Weights of a small GPT-style language model, trained from scratch on English Wikipedia: untied embeddings, 6175 steps.
MLP neurons of a small language model. Each row is named by its layer, matrix (up: input weights) and neuron, and shows model dimensions 96-223. Each number is 128 + 24 x the weight over its row's rms, rounded and kept within 0 to 255. Numbers have three digits each.
Before each neuron's rows, "fires in" lists the words (lower case) most often at its 100 highest values on Wikipedia text that the model never trained on.

fires in: "after", "joined", "born", "austria", "aged", "formed"
L3.up644:124119162146124119152191152109115113130085190135124122122159107092135112149115113090133140131119120145123135142129147122135141147123102139113125091134110129125149097133127118177131136151152154128149116100139147124123101131126165127152174116146121086112116160098148144164133111114130133114112158130111121099121074139137126137142085112140161128181127161121107128122137188141104134096150

fires in: "2022", "2012", "place", "2018", "2024", "2014"
L3.up205:108142155109155126153107129114102114106171123101139146127113116136119083130111105092114144089109105149150120099147144097109088172135114119128136136093117152129144134128139134126132119159146141137154149089099119153106122136105123128144185118079137126111154131130129182134108131160128135086121140130132125149087147104133163120125143111183132142111145118125089141077158181136183107146147

fires in: "before", "high", "born", "began", "michael"
L3.up283:152178123161163141112094148110128127107141124103135128147091113155107106148157146119085107119095125121132133154108096141114139111167118092121130102146119125148134099147157163117138118109105142120092121107117112096110136093143125121100138104111131129104120108123143150146157142066160139117096111101148143164174163168127108166161127100137174150127145146129111100123133161096182161146118

fires in: "during", "russian", "draft", "russia", "rusere", "right"
L3.up81:142130131171136072129104139157113134091130162120089131148100122165166148140105117140152133122149089127113112071159118111112148139164139128126162164143110093123109117181140156123106123087142162116118158155129120163092108150121165165160178122138155094142097139061128136133135131118130141087138092149130106133124104121145117106113160095169156077152123104085140131141080137094148125105107

fires in: "later", "japanese", "japan", "alternative", "language"
L3.up416:101165112131167102125135114083102176110132131109124089092136128140166145170117147108141121103145116142134131137115139144157159110130074117138152121126098116110115122147119104094089123127089140139108132138143115147123112146152133063112169117168117118176099175113136144106075141092162111169136131078137138134154138137119134104113094113113118095142126108104115106143146099120149177119144

fires in: "as", "while", "award", "until", "awards"
L3.up389:111156103103126148127136128157077134090107159118154138102128106131152142145089102130147123159103099130125100123093113085111129135138135093107124149117153137135155119161145128106118086158114111119155138127130137159139089108112103128119088161128139091115087119102124126120153148109155113123121169124095113149170146103175130166087113136111113117120146113129156143114182149095108123115131

fires in: "two", "district", "construction", "structure", "string"
L2.up736:160129101128154137149101104116165120093148146154088160116133103106151133112114094143135104097105102171111156108122092084138110098157138136117108145155127140142132137129092149136121105114178099157114117112166148163154150111117138159153167141148146115130132102123131089158122132118119126182106121151133084142146111107126178133096124167185140117089128129138140123125109177125123182119106

fires in: "an", "president", "its", "replaced", "presidential"
L2.up902:111131121127111148095114176122115099124079128124144136114082100120116133106148142145119124104106140134112130109109156130128127128098164130104118164119144104107115145129095146149103137103097091135186155088149133142133161130147177095157139148133129145164086139113165142081126174127076106124134155155096148137100145099142154172150137078129134112143115149145108105092121136143116133113130

fires in: "american", "america", "opera", "communication", "concert", "sinomicrurus"
L3.up799:115098135107119139119116105126092140101119148125140092105109117116091125143141105114192115162091081118170132134088125145096129111147170124124107114110078158100161112108109154125100106129113151109122082160147111158156126150125115121160167099124109126112135149132134127176097112172129161129147083087133140161133172118136177121127169108130144154105096120159131107142121165128129115151164

fires in: "released", "league", "season", "people", "game"
L8.up110:161129163166104145100196121163105117139109157153120093141163122142118148115133125143120112100181159101116148157104155130148143141160111105165089117153101151137155121138140133141139108149096111153117165097093126101128119121104163100125119146107108126161099117159145188129121145128146129088138134172125096150119110078132128131087139111139101093156132144120110116139137078172128108113131

fires in: "born", "ruled", "brown", "results", "was", "as"
L3.up652:109138154115156108175218130112097108110120127160123183119099106148110121143157148102111133142097093168162118151108148162119130119133099079151140119140104068135076145114138169106133086132137124116109120130111139092120115148125120113143150097127118106131112123121130131132101139146157152107157153112152142127117120158095070124083127156123165143134121112154136054135147142147141117111125

fires in: "august", "of", "russian", "than", "russia"
L7.up617:122140135135102124144151075117109099124128066114147111103172120163140144107099139129096089129126131087146127087142161101096114122153138138098140132167160112175126148126121135122120108161155131167145136101124100116129128123118174128083093118134173173099160093117136083172133133130125152136148107150113108170113104144146102121155179150126129126155136123109152125132080126103133090086161

fires in: "time", "this", "trial", "tiptur", "trip"
L2.up1008:138116140133083200132138147081127130117124105174163117130095102119149128099146111130170119121118117094159119074134124123159130125145137144094111141139102138096116122146161080132172124121125140147112131151109179111072115142149171191112113129129110104117150089140130175155130120112075160099142151127148127101110100128085120141055105148121122107110088120091115142164112102140129111116135

fires in: "would", "won", "women", "elizabeth"
L3.up830:143111119110136115170157126113115079187087157087130143131148098089115145138075128067138138075077121127156165156116151126094119146109120176145068134123157145154119120126103125092095108132140105145126095118124141172166099132149103093137136111106116121117156105116160177081108128141116107131136118146159105104134136109106101152114132139141124145157134142107124151131129135118082107100132

fires in: "born", "it", "bangalore"
L2.up670:162126141176102098136125115096161149091176140079111092125075134136146125114123161089116143108118116153104131131125142124158122102139136153073162153121116151162094135133166130117099127121095118129119172103126115134115137135127126125115136122127128078097101130121152143111160087143081063114092155137146113157160124152073137115095105142090151141101101165138131107172140128148114127126130

fires in: "four", "they", "fourth", "set"
L2.up820:088160090098185145130120129108149059160126135118112142174157130125102116119131103131110181110108131120100104135104121131148132149153162136155099095120138128127105112091123110107151135140124129121102106081181147140130125126120118099158116144106112108145139145152120139163152129144104142123129082170112099114113109148122102129110159160138124130160144121135122116130095126101144167137164

fires in: "the", "more", "than", "their"
L7.up887:098139132119070117145150126101055158102137114100172124147134122114094123144102144122121140097154156158136139138123125133157130113130101145140108131136134119097096119091115146090134112096104132124127125131146083126137121131076133161126123062119144145181123150140136157125095134082131100116147158144174130117139135107133141129143118099117130140134128123105097119153142131113131104117126

fires in: "between", "september", "joseph", "sep"
L3.up898:124131159116117140132076131133091133132119149107113087117142096133149098182080138155115126126130126164127142153132135151135122149133161123102103105112113168114150153094166192145117113098139151111114155155124100154122116118150145133126153122138110150121115130102142161135101137121151110120116097117130131174127135119139188128161132118077154140097097142105169161158118131167117123117127

fires in: "of", "barbara", "band", "gibson", "incumbent", "organization"
L2.up336:104135145090152120159135145137151142116129110154137097152099131159141165157115141106122147150110091115120127088100135146143133103089106140115168132074143136114130139088173115129116119153126124134126121137140118141116125132139112117124124142109110138091125082112125159086115124131111109124083121124169127108115127117089166157105131159118111109143098145113152118132153145154141105142139

fires in: "before", "california", "good", "platform", "wood"
L3.up68:115130131117132122136116104109137146131125133134142128129156113100126149109142132145120099091074128105169189129172166164133122099113106147146136148145116127140091132107120157084096141122115180112121089156116098110120107104099149117118135132132122151160124132125097095081120136135089098114150107141155088125127115132129121144099071143175142087144118055105098123098164140152140122111149

fires in: "democratic", "candidate", "political", "politician", "election"
L6.up305:129115151124156092123102137099095117145163083088126111147125113146186174154132145110117131087138106128127127144127126086102099097136130131169054114125118108139166145100154108126127144158121134137131141153141162097168130169169117110106096137121130148112117151100156092133137123154150106118170092093158163123142140131116117133110155106100123133153133135134144110119098140102145127144095

fires in: "was", "be", "been", "being"
L6.up736:152124129112142146170130148116123101082122141147102093131182128105148135179122106142075135087142130151140134065151107164157056140096148128116083109136150107137102142143128114093133100112065126106121146150071156111180071173079091108111136176137144100156120138107110150129120112158145116152117151129126119086136091104169076108087126145100123151128119134164161129134156112138127124136159

fires in: "this", "home", "them", "members"
L3.up821:166122133161152143116089166106107158126110081135118101109155136120152088126145129129127087144137132125149157169135137117096107098140105180157161182148138127101106098125165128118147089113114137121096112124126110079135165143080134115103160098155113100107153069109118086131087139142152121131157119128155146153104120104121128156124149155121147157153151146116125116154131141107107106114100

fires in: "place", "to", "born", "trade", "actor"
L3.up994:099098148125137102146097094125105122131087129123128125122140160122139119120101103118115098118107115138155131111088121095137120101105125160158133109115130153135118136160169121118138124115077137129133088139092154151113104123099132148138144143138176089140127131124121151137117112137139171078118173123152124108139102124127161165117113155086110162149097127092144121186181149119089146114129

fires in: "of", "other", "these", "among", "see", "synonyms"
L7.up90:141125121156124096078112107111138096117106125129111126150058100096139110109148135139162156068103100063166123123169124129152090144156122102134125124113090087128167125115122084145187111127132131142078134111123146126157089151129128149121139139172116146158118144148097161120121132129087150103106110154118109106170130106143148121158121162152133122133122083087139143153135114102123137130101

fires in: "high", "railroad", "australian", "railway", "australia"
L2.up344:133137161122148135141148153127091119113194131082090137101127073150173129157159146159137155097134139114127148117154144124102125112132154115198138092165160121108137164118105112126127116131148164113160111114159115125156108083134124109131102056136144138152166086123172134116097117101168123144134141097144109103153143105118112122116147118117145118099136101144117136115160130138170150136119